config.toml
hidden_act = "relu"
norm_place = "pre"
qk_norm = false
tie_word_embeddings = true
MLP neurons of a small language model. Each row is named by its layer, matrix (up: input weights) and neuron, and shows model dimensions 64-191. Each number is 128 + 32 x the weight over its row's rms, rounded and kept within 0 to 255. Numbers have three digits each.
After each neuron's rows, "fires after" lists the tokens most often just before its 100 highest values on Wikipedia text that the model never trained on. A number after a token or word is its count.

L7.up277:107113150082119121140088070166169124107097172176069136148152114128093104150108143100139126186134157160119150107116150089105135110112109138146108176137135185117095104112067140083147124120139155092113146124097070124137150158151101129167130168086135178045154127174088098149171106175124164135166110126149126122136113115168118148098142107157070112105110082103141166170109147167101096200125
fires after: " c" 31, " C" 25, "n" 11, "en" 6, " K" 4

L6.up32:158095173080149085209129115134149141100105097160127123175156121141119091154170129166122152117117097124199102147099054162144114098117141133064106125151187159143115132087130097131122143134087108179192118200073164115137125120151064142078197156090173099133154156115148171158110104162202100136113109112128101145151147178118079117123209081151135113122136156113162104143096130185108180096126
fires after: " (" 34, "-" 7, "0" 5, "5" 5

L5.up495:151082170141092140127144113186082126116102140122142123129166088117121097099093103138111121123093194113158111097152154114146116114151138141130110106120076108153105094135114152092137135157135134167150131216115171095074190155209066115161188148184092130101149142105129144104126160168147127108100102148163190095098136148152166141156188118164130101074133084120109069122163104178135126128130
fires after: " (" 28, "P" 11, " d" 9, "H" 7, " Sp" 5

L5.up435:160072170103085109186150134115109125137101148134132151124110183168121117125139119108100174165092133116129132095169087182109108126118108090130162083160109127128115079169189129184115191132126108152078091116124098131059099109136073169115105155182137105150157101144113105142075128164156137150119122123091156143161124108131090073178096088148089133180165141182136121159132096150174123150152
fires after: "19" 62, "20" 24, " " 10

L7.up476:129183109174122096167151151131102204111142130167076099140147140132094190150112097111119079154178136140068140135123139105094126152090150148127135170118138105137112124085195157172127107120164087160129135157116067211123131149108155104136112148061113166077124111105097138200085085134137129145140110111200130106159093098111085122123109156035138163159150147168087147112154125144168132110095
fires after: " b" 20, " sp" 13, "c" 6, " At" 6, "A" 5, "ac" 5

L5.up79:171117127053066058128195028101152087111170128115144123185104116085105089170168100147149177126138115150165111183096105137121190176121096086129127103135106112063178150113132128084086116090149149143161123152114148140106077110140121169135160146114111128144143100076171119127068167107146054157079141122112171130156130115060121147110159055115086086134143143134066145188123135088124142071139
fires after: " member" 16, " one" 14, " comm" 8, " Comm" 8, " serv" 6, " ed" 5

L5.up401:120151140122083158198106114121117163070134110085127197128136163130101146143071119157115121170092175120141136146144068124188120167151085110146117065114115130150106145136099110095093123088144172116155073123129108118169065117115148105178108104171083125146141163158173093138143149091153085103146107111204133139141109182107133174137124136102154134131125101134125159123149113109161145140088
fires after: " pro" 16, " f" 10, " t" 9, "e" 8, " d" 8, "n" 7

L7.up298:129161056095084118091131095081118085156139090147169125134148147105143116120175068076131157129111100157142093143104223073160111108120100105062092110106149125144089050103082099125130173128174110109081084128165186077087142158165087140172134108112177138131105118100125154195165186110157130094122134158134123099106164187136084093162135104084143135110124170151171139114112108086169139088104
fires after: " K" 37, " N" 14, " R" 11, "e" 10

L6.up466:144191156124096115067172095153195118124144139084070093123110138156099139135132097149121156108169142126122073130148113116156064097127099164153157055088085133105111135147145082106135109082081185106098105127148108110141129151201134149201155148126136097134138187094057170178074111101117136164193052095141156102069156164172092156130129124093136132134200122162126065163089084100138136103139
fires after: " A" 13, "er" 11, " Ar" 11, " ex" 6, "en" 6, " Y" 5

L7.up462:125114086094147113165100150129088162117137144131096144170149132172169117141131063071122132134131141149161094101162146070116119093097111157117162140067146173145147076099201221107092114106152083099080123143155140065132103113057116088140125151159131164078102145094056131127126152109138093075121190125182133127099095080181100178145206117152129094179131094140163098108115125166128141134094
fires after: "al" 19, "ad" 10, "ab" 9, "un" 8, "ear" 7, "ar" 7

L2.up830:127131179200167135162159106087075149157166190114163172083093126128126140119099122127116092165089137105150113138140125119145150120132164072150148118139195124125094131121134118120087141122041149117137085129126093121155118148154194152183101095118177190040117100118121119152119104134094099112099157177149131127112171088126121090149125137115182153149149091132095133040110090203211190094137
fires after: " c" 49, " d" 11, " b" 8, "ens" 7, " m" 4, " t" 4

L5.up516:083139182115058082130089135119135141096165135078193170138116104147116155128130082108130129129086153121185140101081117157198116119148101125177057139229143109136099125117162137109123155078145114098119170145111181163140117100151114141132180101148093147144133165131113094112139121096123117109146133150137093188089071179116156087123171192150142093132154087088096155139151122086117139209145
fires after: " ex" 25, " pro" 23, " t" 5, " com" 5

L6.up673:121126178106145129095152156121140152134150120153115135119076145128131135106126129208122136196159097120116089086115109206105115122086158058085115153029127091112117061078116112121087087072131097134131176116132143158069127110197119125087095154136135145153116158104110136143093144150165136132135103107132119144095119089046117176192141095131165166119100093106094166073136129124110085137154
fires after: " " 29, " was" 17, " |" 11, ":" 6

L7.up358:127180139130221159111121155106105145106139122115074114105121074076076125116068112144131144138186129145186086139147074080139103148124189096147159196153123097140170112072097172180063116077089127115187104086114134113136094118114128164086113120175143138153147139148164063158109204188152165144155111159069108197139097142114131113146153117137096096128082088026159156173120205128162120148094
fires after: " d" 28, "r" 10, " D" 7, "ont" 5, "d" 5, " con" 4

L7.up273:081107196128105089146087156130131117134153077149126092099093182128109127112112107143136187062095131097135111132116150198127104069147071118088116101091116160134148091106091164066121136116170145167093086157156147087113087129162125123218128148074111111187164144111116134167181120129122056177114177142081164116117086191061086075096132115099120142196072133115108129146165110134145111118160
fires after: "." 19, ".\n\n" 14, " Wh" 12, " y" 5, "==\n" 4

L5.up825:144094187166096134190135123155120127187135157149094120181149151116092114101077104142074147138105143112166142070070131112190111134193178138086135102181090137175123090080127165128127116131147141102112137118130078152201139038071113138171140127067099154132096124163159093125069122150130112128174142090178128172127131173150170114088088119077128105108122084129165153118124111115114113144104
fires after: " C" 18, " c" 10, " T" 10, " B" 9, " sc" 5, " St" 5

L6.up864:182121132147025105152142151105132114162129093134143070123139091065121178118088092120127110108131126139153129149065131113163069150128168128106171112139162077092094140170147172109095125155111098156178086127090151105113142108124083099103107086187132138108130178117141150120091138152065170147131149089109101228067119122181116143139110135142103081129137143101111156152110076155058099150126
fires after: " G" 20, " g" 15, " St" 11, " the" 8, " B" 6, "G" 4

L6.up405:147085163083142123163113120180171154059127098115186180177104095126086155137170142151092088182089138127114109117088152145087113143157131089107105072112101110149103116140091163161131144135105150138200105192205127115169099090088149126141104158079104170144172113132179119147087131150190115110155127083097156152056113076098144164125159114139134141138140168099095138171122077146165160132133
fires after: " B" 40, " b" 29, " d" 7, " a" 4

L5.up691:094089159094118076119113182121083167169160134149171095168119105111174095205137107131113145112114145130119112178068128138133135147095173124134070141171136147092122142156103142107095190127118144151127176140073143192128121118156069155116147141141102163106096148092173130116122117088138118100112160139091131131159126136119121176124138166116127185102089133169180144191110200087088141090164
fires after: " qu" 16, "m" 12, " m" 11, " sp" 9, " b" 8, " Qu" 7

L6.up389:105103135146123130150106121130162120092120123131143103133110195156068148118115150164085110137119121081161128092140065147190143189166149114163107164201044140111096127150169134075120140145122074106123143155137111148119065150083117122168134101141118172099125168075158147110107082118101139122091171161117160180143133134165127147183091152084131166118159102184090074107116085183147168114113
fires after: " m" 16, " f" 12, "B" 10, " one" 7, " b" 5, "ib" 4

L7.up858:082084100136097142148148143136177115121088164141127139087126131079071104099171124075140096054134128116078109131156100121112165146147118135098112128122102153131114120171156133206141135057112077141101153100094069107174102067133078100169099065102156093155168145109155166151138166195155175168140105103156136181130152098119111025149191090140187189080125106166078189142169128134140188150106
fires after: " S" 16, " O" 13, " D" 13, "A" 7, "S" 5, " A" 5

L5.up542:125199118168127165127199157146168165177151211121113058113159180129083169201159071125117158144151104108138118077078102111112113132173153154098131147128142073093166061169135104099103058171138123109125146159116124114130108125113169040147096113203132123106080117106139129137127143140116078106122064148069132146119139151107133063158095100145068121123102099084121115122136092141170168152118
fires after: " d" 40, " s" 12, " p" 8, " n" 8, "uc" 7, " dis" 6

L7.up610:159123177079165153148179130117095151081107141139074149133171109157158191136111117149096128102103129157089164163137124158161139128171163118062094165136182202109089118126137090096139111137167141114149146153147064143122156061135136124112095070131144190099141132127114144098196148103164106127163146133143123199126109112127085123122139090101156126157126129095167143085177115059097132115135
fires after: "P" 15, " The" 15, " C" 10, "p" 8, " Ar" 7, " app" 7

L7.up485:099158128134122138161062107132154132098095107167153162139191100095176156129103106126105123080086159148079154164157123152104123049120083142098120113133096186166222113083157104071081116152140094078095084112063150135091098103120095164065176142176125125117083182084122139195155174155150099158109133127101180129164117105116143130119132094125153111110179078097137167193102055130134175161066
fires after: " h" 13, " k" 9, "k" 9, " r" 8, " K" 6, " t" 6

L6.up649:108155156096163096134119124127137136164099131182090143094111110090061153078093122156113156094125107131137156172091160122143152123125087125170177184139119109156079114110078115094108113180125215133055091088108095090111165159092170090125178135142072139183127145092165131125134179102128130102149138145070099112128142141085159129144132143092134156089137166148123113154140145170149143138133
fires after: "." 68, "em" 11, "p" 5

L5.up558:130120144092137121147135110123170115126183114126083135165107113130154149147151084167101140171172127112181116096118101135092119143162172108128137167112126143217134146124155135123126130138093144142066149118097142218169181054132132112152126129123173192147112102115148061110163142107089088165050129158117144096130099137128126158135139112181094085187049069121147127132109107096128082144145
fires after: "19" 70

L7.up487:083108125167104117080180148213142138167133136084079142099126160071178143129117132091130207183124153128189140126148166052120184117134091099079152089091139118141151127081146083149099115124150088142096069110114164111175127138098122109171142160118082187112153162120095093093158133080115124133107109092166173125063133091214139131146122074086152097104114098108096208160148096146091130146155
fires after: "in" 21, "en" 18, "ron" 12, "u" 6, "er" 6

L7.up859:089111138078111122080122154084129144154118143177138152060107137119131138163061121197037130153103140089137166147088100142173088144143115150173130087145147115075162154141119089168065131157167121147147060143133146130185194115091140103134111127162111143120133199095100106068095139136151171099182103182056116109133091199135138171154075125152130166129106073062106114082143183159095147132094
fires after: " f" 32, " F" 29, "f" 10, " |" 5

L6.up24:061119135139104150100105156145145132101127080154151126140123117127104177132144128117111162102104170171185150156107127105081182147126070136107175131114116081083122163080191100087112076067150173123078114112142080122179085163201136125154134073129159129117111109135135077098179105096156133195142093194131156112130090111115175156104125097158118155113143123222039136144112089150190162086080
fires after: "'" 27, "’" 11, " him" 7, "way" 5, " T" 5, " un" 4

L6.up525:144152180131181117152099119146138124154132170157059156161150143107104134155131134059159093078124125158140091085152097143151157191089139179155160125084112125144121080077092204125132111113104093148131095063167156139129076142124149148123141152036104121120101120122139107081045103135087085136123127137182153101119110151107119071157142105132103134123118176097087190142112104119111155109141
fires after: " n" 20, " w" 12, " El" 9, " sp" 8, "w" 6, "il" 6

L7.up592:158125129162163068162143121124085156162095110102137110178145166096145150142106077082106102123174183114182101108157059115128110123133143098052105158093128163121142083108095161113139154153103171124093068134127199134137193141118108090154118078152116118126091106151178104101125157138139204161110140093177094143162098130134114111131168157109056101117113145127122107120098109119134113100086
fires after: " G" 18, " g" 16, " mov" 12, " C" 8, " o" 5, "g" 5

L6.up874:160141131082116131057091091115126144156104142127144126138136104092122144100083118168156133162148108097207140058132135158132106129114201126087130143127171100080131131202078118173111099125130151147190163161117141129097147176125082087150137148160075100177212119093198120144116170112141106119170150098105159161200149116076142130158115051121170126083083125127163123125163093098139118041106
fires after: " |" 74, " " 21

L5.up189:155122167150124148115062110129199134136127113153093148116136110159094096108157066139134121167203131102177110120150086137097128158114157130155121147120116110146143091047142127101159127154169173120095062117142127121109106170071136126141148166123071136052154159120133117144148100088069152126127096165098137191108127142075181142168168163130135155119090093174118110156162102123181162138120
fires after: " c" 24, " w" 13, "ic" 9, " m" 8, " ch" 6

L5.up434:126074150063113119133128109161115142087173125165123213140095194160121130160153102200062140116157144098176083074137162154139076145127197110076159118113157079142205098150133163135159158147130073119144063160132120130141194089152100108073112132163133112114134128095186117133100152116166104113111115111118120134155100108175064179141139101137084070188141145075090114153093066150118093154168
fires after: "19" 54, "20" 20, "18" 15

L7.up439:123167172172091093127183082090149127129116134174096127097108140156082121161129129147099157149113156100112143135136170144115104075181073117111125136137148081109158189138149089123049120069095120089102087135128099116104075128107113103143158130211073207098168146105117149127142094128140145109172117134152145148112140068135170101068110014152128165102096140118098108141158149191080180160072
fires after: " p" 24, " a" 18, " s" 12, " under" 8, " qu" 8, " |" 6

L6.up218:112101077064165169136119122170187098139151137100119153077138137132146110158125078123103181100143120091117056125094164125177099148143152118098096118168123147164148162134068134136160094131106064107098120142137063135075119141136157187084176096127167157158179114079130144111113106157087169126164129119100157124090122052212155127101178079148165092091121161150126146180160105110120142099150
fires after: "==" 16, " f" 14, "|" 11, " during" 7, " s" 5

L7.up889:090062111129102094195141170099149160101115113100197103163086136078073160126162100116118090109136091170129125085071108136136084105114175146116116137106159196086108118169147134151110104112171137148178104216105146083110229133139131064158137090142163121144126130173100109138194136086150138144146128158095087163161109131138119120126087105103084107071100079135117121095147160089108178089101
fires after: " B" 16, "v" 11, " g" 10, " G" 10, " And" 9, "b" 9

L5.up98:162072145054040108139192088080144099139174097116166137120108122094107172162170099125104192120108135108116074135170139113154125177048132107150128161095161121140141138159095135140125176146065146164210111148136144120175189161126140126129136140179103139147112161131108129110058121147143110179193127150127148135055099140123138147115113191157127142101099054121167111121115101191099175135022
fires after: " f" 18, " F" 9, "f" 8, " and" 7, " T" 7, "T" 5

L5.up696:103124136095094141155124089140142103146080143139083106082156110097131102136139113131083160097126184110175122116141159174145142177159090090114109167163125086117079162114109135129152115177110183160151114150105107108119124128147135115149106138128185146131135171202135120160069066122154033136098135106161193130098099041162154120119210075106120102118159082188100129112162133127139098125138
fires after: " |" 36, " •" 8, " D" 6, " O" 6, "|" 6, " |\n" 6

L6.up347:185159092118146122162123131146166121166130118160119157160093150122078120134150101140116149121186106111080100125160183077157039177105136075148130086123151128178093084105109126098102168135137125120153152145157149133166132139153182130117133098127119120133120126118092132095112113126108085111046160057104177136087123079103128173149128143179108071142105167137077067133135139187130144117146
fires after: "ra" 17, " B" 17, "h" 8, " F" 8, "b" 5, " b" 5

L7.up497:151116116118209064180101138122220120137077164142119122139091167161141198114096104209152136078099176087113107155119151134152153092149133166141153144224084176185153126077102106132133071100120156128060083104070160127101132139192125109112125153162139142105152083120182106139073150086111145096142123109106059167159091108116148101130153148129165103129075161120099146154125152142189126071158
fires after: "." 32, " $" 20, " ." 6, "′" 4, "10" 4

L5.up402:091085100121158100131169146094050108085113104083142078182142151087065120148150076189093113107156100174181155118114137190104131099122176074078120140184126117121149126114115112137117159083171127163115160113093090121157130150161067064087110147089136112141110198153162161129193089162204094077157106128125072084089152135167176153131149124122116106164136107125123150159154105149108081135206
fires after: " " 60, " |" 11, " T" 4

L7.up64:121163113126103115105074139171115133197177176122063108141152145135170161165159151146118115178135166148147128110057139083164140098133176149146149132107106165130116099090160086105097160109180111117128155162140156111101029118094112110216159141156135211093095093109080153197099123126118129103126183118137095110104143131079146114143138178101039151092105091073054129145175138131139113085136
fires after: "ur" 20, "or" 19, "al" 8, "c" 5, "ack" 5, "ern" 4

L5.up605:120087167075147057166199153171183200124177145093089112080101113149090076135120120114125107062100203105094113127143165132175149131132098162163141102049104121094096166158122114102175094150180080132111081111169175107152126182104092157129069082115143136132107178140112165079114149124097095157161132091148119129125170151149150127186144084074117117158120104149111156075099126127168072122155
fires after: " dis" 13, " Ar" 13, " ar" 12, " ex" 8, " co" 6

L5.up650:127088130101183145154146149176128077135133102125112183110158122083118136129187115187169160134092121171162136142090151130107101173099131056126113128111116142153140112055145121078079118101078156131080107073135130165129196116158123039172111124137158185127129096116156091123115049124154177146089157153154121095119060106142099128149122116099141096139131174174169147148136113116083081191134
fires after: "19" 35, " " 32, "20" 14, "\n" 8, "12" 4

L7.up289:082120101091159113141182105155124103139162121119132146101092092120107119135129138156134139123134134096146127142180109131103046148126136141130140174165141116168125114166146212142111141096082122125165070059092072133213155095126173130122185094105122195041153170092133143088147128142094082189149178187080127103163080086112151153176116069135115097091098112111149090074129127180096141173160
fires after: " d" 28, " D" 8, "irc" 6, " dist" 4, " March" 4

L7.up728:146103168110114128103171162142158081154140143187156165100181108138154142142128051116119137125114095151134134124086132213076132162122104102135056160113075115108109095146133197206167139117147096131109122104105147079082099174095116068125169181154115054100119103064118154087120124131092108097153139126142162092142087131167138119172096143180050107163138126123112145185124129155083159119192
fires after: " W" 17, " sp" 13, " M" 8, " w" 6, "W" 6

L6.up853:061156190130142132121126102116139101181108135109117081123160138160137157118185143148151115124132161168141108130127154190079105154124076165111158112128181118124155149083115119178138125135142210104130174093131115138164121094129146088148145155104130182141135178131076161079089114147132145130101149121154129113087141060154099122092204160131084121141093117081117146153204114134079156074109
fires after: "y" 35, "ar" 12, "al" 7, "or" 5

L7.up284:124139158127188113134127137133104098139152145111143101111158145124145135145142104162126130119110133165113122145168137153113118100113069184144167102124060142063060111105144130125124135129121085145136113159109121167093082093130132091131117114120142130091114065137103119116180059055105136127100095089105096132052081134136089120137200094150164146090129216148127093131159108186138086144136
fires after: " m" 18, " r" 12, " ty" 11, " to" 6, " s" 5

L6.up166:129164097127048080121190131090119112123113141151073079150173113156086148098169126159162142094161120106197168134104106151162166151098140142050170144098148088078157112102121130151143166113130122116167154103153136087137134128131102116066112105138148134127137121115112162096103111049124122222096122131129249178142130110099061132106104091116129130143145131152109129081174117167152113085108
fires after: "A" 30, " J" 11, "-A" 7, "ü" 4

L5.up793:152122104107087172147093095091147147185119130135137106143118071052124182192065167101087110131100108174079140170188194129159050088175142099146125111102159110119126130089119144145133193123124150162099139153132165128149216119183122109119112171104106127133194127112085088128083101108129207088137138129121145117112130236101111153110163107086099134131095112126152131134164125162141099120102
fires after: " St" 22, " was" 16, " is" 12, " st" 11, " n" 6, "urr" 5

L6.up798:120120102142153094187152179148144139173124157161138134120088114136176171083086081136085095068160141157114194121092158068119115120194156128167153089160174114167097139144115060133075113096129140119122099177125171089161161136112151116166075140162102136140151182140077076141141107117107174111156087110091179193170109176119134154172066160132112150101111117182098159078148193155148159090163
fires after: " st" 26, " St" 9, " f" 5, " w" 4, " d" 4, " c" 4

L2.up144:111079142146150116179084149162037091110082093162151167113104170194103161152116184118150076163150157165100150117145194127067056050102132132179139098100148100068058125129150126106175137176071130115143088146126167119118150099128092131117162114097114133135084161120164121151123112105178107123115188118163097139102129151108124119166154106126116173146146121159143143061144138133132134213118
fires after: " c" 29, " v" 8, " H" 8, " med" 6, " dec" 6

L6.up806:156145164156143113139101124074141158225146122143109160138134142130140161195143073107133114124169183185061122120163130078141181115147028121082101156070148098140067158095141125153154136168141113092110115159132116129132180146171140096161202162098169131118153137104104096167099135128091152178099168146160131140131110126161132149159127170149143118166085161122115130157130083058098112121144
fires after: " W" 17, " w" 16, " n" 10, " N" 10, " K" 8, " F" 6

L5.up238:162099187130118090176089078093110110133133098159131122088179189125121187129101119106160090109176184154179106055153133137148116147159137172039126120065093093171158056096134128123122110123159097185123078138076110118162122162149136069186128131107090156137158107130147107092141138150143127224083139151139120134139108120183144118150130099125107122085167113135114150100106158093143104142115
fires after: " (" 18, " \"" 15, "W" 9, "-" 6, " up" 5

L7.up281:175146147118129137118123125205130118063124087130083157105090119136169096128108067115148167087139151188087116123138092165099151069145093142182131176136109138157112085164147110162123154145110167070069168164147068126093116118148112126115123114162144175075207170116128119141118153142124093164121069120176140123059118099127157109086133102158109171193124096053096177173113060140124098121087
fires after: " an" 20, " P" 9, "al" 8, "ic" 8, "us" 5, " soc" 4

L7.up101:179128056053113142181144129125153158099140134113147144137136175133150115110108045116174142112107149125144131145169151165155093169080106130173153137123122116123132128214146141145048121123181041132135135120128129139165116102107093141094080100147087102110100132126142149153122127164120120176122158097113114097131100150180089108125138113185077094167067130116072159126110153121108128119093
fires after: "19" 36, "20" 14, "ra" 7, "ru" 6, "he" 5, "18" 4

L7.up683:135087149111090110127123134140093139132113093123164046138102137163101097111125134166141126167119118104160159144114104148096179143162143103126146115185106081107147166119179077082121145109134182141157097140139144127116079160160141099109142122125145107071154082126136117174091120151167075126183129128147130120108111176102055113186162113116141184196115108120137119095162132123116172078158
fires after: " " 38, " c" 10, "2" 4, "12" 4, "31" 4

L6.up353:069191123162131092138122109140102110097108137170140126114111148109108143096107132155116124122135123062153165217112111137168158133157131108148178162127090142139086050109185176120199169180160170160081151094101128147125074172136120125129098112089129125175146091116138164149124152109151052143116147124155138165159129174092162125134114157071139147120124135121103164110128105106120131155107
fires after: "." 29, "'" 7, " Ab" 7, "ur" 4, " John" 4, "C" 4

L6.up597:131138141168098140155098186084123146125198134159117127134121134125148071157048161087149155146100100166077090092156122094127171184121169105168079142111152093091089161143190149174082146094127149079090108089150161124121131128170113107139116187101114137085084200164125110144101116110171100161111127097096152141183104113131212044148159098204098139134122120137094082141153096144145150147123
fires after: " was" 21, " are" 10, " is" 10, " be" 9, " were" 7, "," 7

L6.up30:148191139143213096159048145128147127139085165095151081085134125123142142105113143104116112078147157128132155100104151111156078133138130170122194123150130133128050114116182121139140052098163058118119112109093176091159113134090126109123117137129101165104115209134190102041135128098143094129100152150159076179162111132142181114148146114114131150131099119118104200149190113087171127141154
fires after: "re" 17, " re" 17, " Ex" 9, " inc" 8, " un" 8

L7.up681:131151149075091133204148133187136127187061095189088122152112176071149103174138119144159134141161135159125094133108132195146130118111179129138100148107163125096085141105091131091136116162110087077086130105129111100080169114153111155181093182121100058112065154094077099116170166126114097100166177069156107153138121080155177122127131134149122148153115078136140089160154130162131160162126
fires after: " and" 19, " was" 14, " is" 8, " med" 5, " from" 5, "ar" 5

L7.up163:135162113128098108112179102134112125114142150156104154096157094058141156140093093125098114128184139123205129160089155121144138095136075105104084143171104072094120073099158155107162117125094116181099068122108150094094085055122155126126121129172178118110115161135112136095141077154129133163121135110089108227125116124110160132159135110170136113149131104061103133165123170150138113064105
fires after: "-" 15, " d" 14, "ed" 11, "est" 7, " t" 4

L5.up116:141133152146156067097097115119167149141147111145117069149087099062047098105133111151158125116164123135117078177161122186099134196099158104154110133089168107066076158187128097141132073043119159100096169140091167153111212142152136132141134133117145131125130136132159131126150125177127100148135144108158209129149150164137136116122127122112134114130144115102137146091141100092105151109169
fires after: " app" 25, " comp" 11, " dep" 8, " estab" 6, " App" 5

L5.up32:123150142127117151159098157137092172132146126182094123090115120107103141160092099167101123137159121118154147167141128176181197132125130150154166135162123126092092131117109139209158170067206112123088060123101145106133100131139090093090129113149099169132160143168143139106079125156100073162133143101094114138128121121167059138153108125106111156129155156107072172100104092068174087072132
fires after: "." 23, "20" 22, " eff" 8, " ex" 6, " cont" 4

L7.up825:135138117120153049121080142156157186124097122096092076086143175094111116090172107130134101104126140161157147210116115121041108113158113128140081141144097139144071137134169132085088075139141096114167109118153142123146111171110094061158116139122159202135109129110132141137192104155152158100138177160139176149135134082122107152136086137157123109157093152116140151101102085198163142092169
fires after: " " 27, "==" 16, "===" 8, "P" 5

L7.up282:083134146074185108070123131155127122152116122145142094153137087119120094187169121176141134102111130153112116188102120075231107139096156071095059098111161079077184159148145073174088172090133077138186098134101098207106195150127147154123110180145122104108171084060110101115121158178086121126179092209098227097131116124162121132095123127123125138129103134093143135129137098111127079095116
fires after: " f" 40, "m" 9, "f" 8, " F" 7, " Comm" 6, " in" 5

L2.up307:098110164158135198102130133124074111085125112112117142139102132157169178137140134138101060145102129189168047146132183093116128139156120155172098171107189125117107109163117082085128122151180113143092084118102085127111154148156090142119203115146102139107100086121082073146123165180129120138097180110118162181125115168104074091184107127146151136112173183100134093124139163078146111192164
fires after: " N" 24, " v" 11, " n" 9, " c" 7, " V" 5

L5.up809:136158134170114081135092143104129132153194139145098148131073098151137116128093065175127097110107106079059109136065130107126074062106126092120162155148105160107104113150131059083149162117126125121178150191124092141114131136137133155113155126152104109128172050103138149113119118163140076176148177127107116143182090189099128161214141163170158106141103124176099127168098146076124163105136
fires after: " m" 18, " b" 13, " l" 8, "l" 6, " k" 6, " age" 5

L5.up332:098141190124092139114158142130104130161138124135062130133115100132138096087103144146095103128185178145109164184104131109160056155167124059075098104155134113117130118185163143122110158141152118172194196147125121141129187134167101106160106041033187103135184068084109134155147074112121178146137120149120180132159118042142096086148117079087128136137123165137106140094167110070103133108089
fires after: "A" 31, " The" 20, "M" 7

L2.up46:116127107150107131086116079137099169149143116094131022150152083156095123147145092086125079114065155096106077126099094165120096096134120207137210130114155200123181137074116149106131146112163135155121138108159140143222132129120094137172119118148154151148191107144097047109145148159149152105126155099174144126200110162136057142121141101153090214205185108127113088061184139125115131127131
fires after: "A" 17, "S" 14, "I" 8, "E" 8, "U" 8

L7.up304:168052147132193164154135085148187107108105108147151086116111155134095102131155123068131129143166108127134128159064128094117131130142146122116052103110156108094118148161163142059153155088115112100160069160086092133097129092176107118125159170175101121101095190136123138116135150144133126078147126130079080137155123132076122151127117134138132104135143138121126118178168097142211164184186
fires after: " h" 13, " ch" 11, " ab" 8, " dec" 7, " c" 7, " go" 5

L6.up450:108116089163104106074127137193109125097138148134143095105108152149090166148130137117154157140114086132133094101102095174141134147115065133102097069153141113125210083158162136191175137162140180109097076086109091127163077157204107135104169064147126141076096098125153071138187143089093097089150097191114159121136131119132150114105121134130150147125148135080172112165195138126146132170093
fires after: " his" 26, "'s" 12, "’" 8, "'" 6, " of" 5

L5.up281:180063146093147144127149122175141119133096120114156125138141166088129102076115149178112159138137081145164053148150130181200101128124120109111150167130090106097165099080027100142152174105193140143096087098104128099113202073146158112137117151105102167163133137142147126135069180137120117171072165114114175131047095117156099094188140110139150103139037121089093134070132095111181152143169
fires after: "19" 56, "18" 11, "17" 7, " d" 6

L6.up541:097133117065121137136109122073155160152129126116132117141122137160075126198089071155150207063130142092048108139114149087121032096151117148185148107152148119214134136098134082104125111172169140118101126152150158168109160152119117133129149125147176137172118128137145099192137113183143115157081142192139141194070078103107104144094079097140095100104110167092118143168177173083113111144164
fires after: "." 15, " |" 15, ".\n\n" 10, " ex" 7, " ph" 6, " sp" 6

L5.up728:102167126146071123084158122204138095206097099107104132118242100140113106151124179154144111157146140168103114145113134112143115140106124104044127124181124106113120117151149082147154121156177140129142141186097162132129127076164089071150108112064125157096159131090176197108140104224091128158141165145153129179080140152153151083178184119089145131069137108135098143103157104118120108128163
fires after: "R" 13, "P" 12, "C" 11, "p" 10, " (" 7, " " 7

L7.up883:125130157116152132134168054104111109133152164134111096114124146158113100147091177155132074152097158137132112173096149124081158146069087042136120163080086143094156128113197099197130168142187101170118127203067124111077138129098156117103130122115076165138088203173057128159088107150151135132149132096130132134092089111122176142157141175173123153051190131136130120127109076089136128100080
fires after: "," 17, " a" 12, " is" 12, " are" 6, " and" 6

L2.up711:113166102160146132138104173167084163105106081137124163079091138100127228125107137153142066206126095154161149165112150089136113155111153148119067129115121141109163097162133079219080112102142147147130139148186129094153109146153142116161140148151095156186140141067093105140121127084094163140227186160094141144137171146146106159151137124098149133088075116112149150134122071092129146116111
fires after: " " 79, " (" 5

L7.up344:117175097157153114127122147156173115103140117114066110054090102208127161101194156177094098158166113120123120107155089177125110170129145132147129108145129134084103160117115129119115089102135138106151099123149096089125113242135109096119080144147137220098098123098086139140192128106095086125128140099138105140157180180127113071108120122132160115114070086123129074090170121122092156134129
fires after: " " 84

L5.up93:119079154095138098168173180140138100100158104172120142152134163147106180127095078091138141205075096107124166095105147150165127177126156098114179154132134111167153116110162133168176107062131128106101087097100109120141123118163090039152171088156085205100104090075169120124110105144118144108097178115103108116165085128159128159108171087147150170089159092090160161169197097175103146152151
fires after: " " 50, "20" 26, "19" 18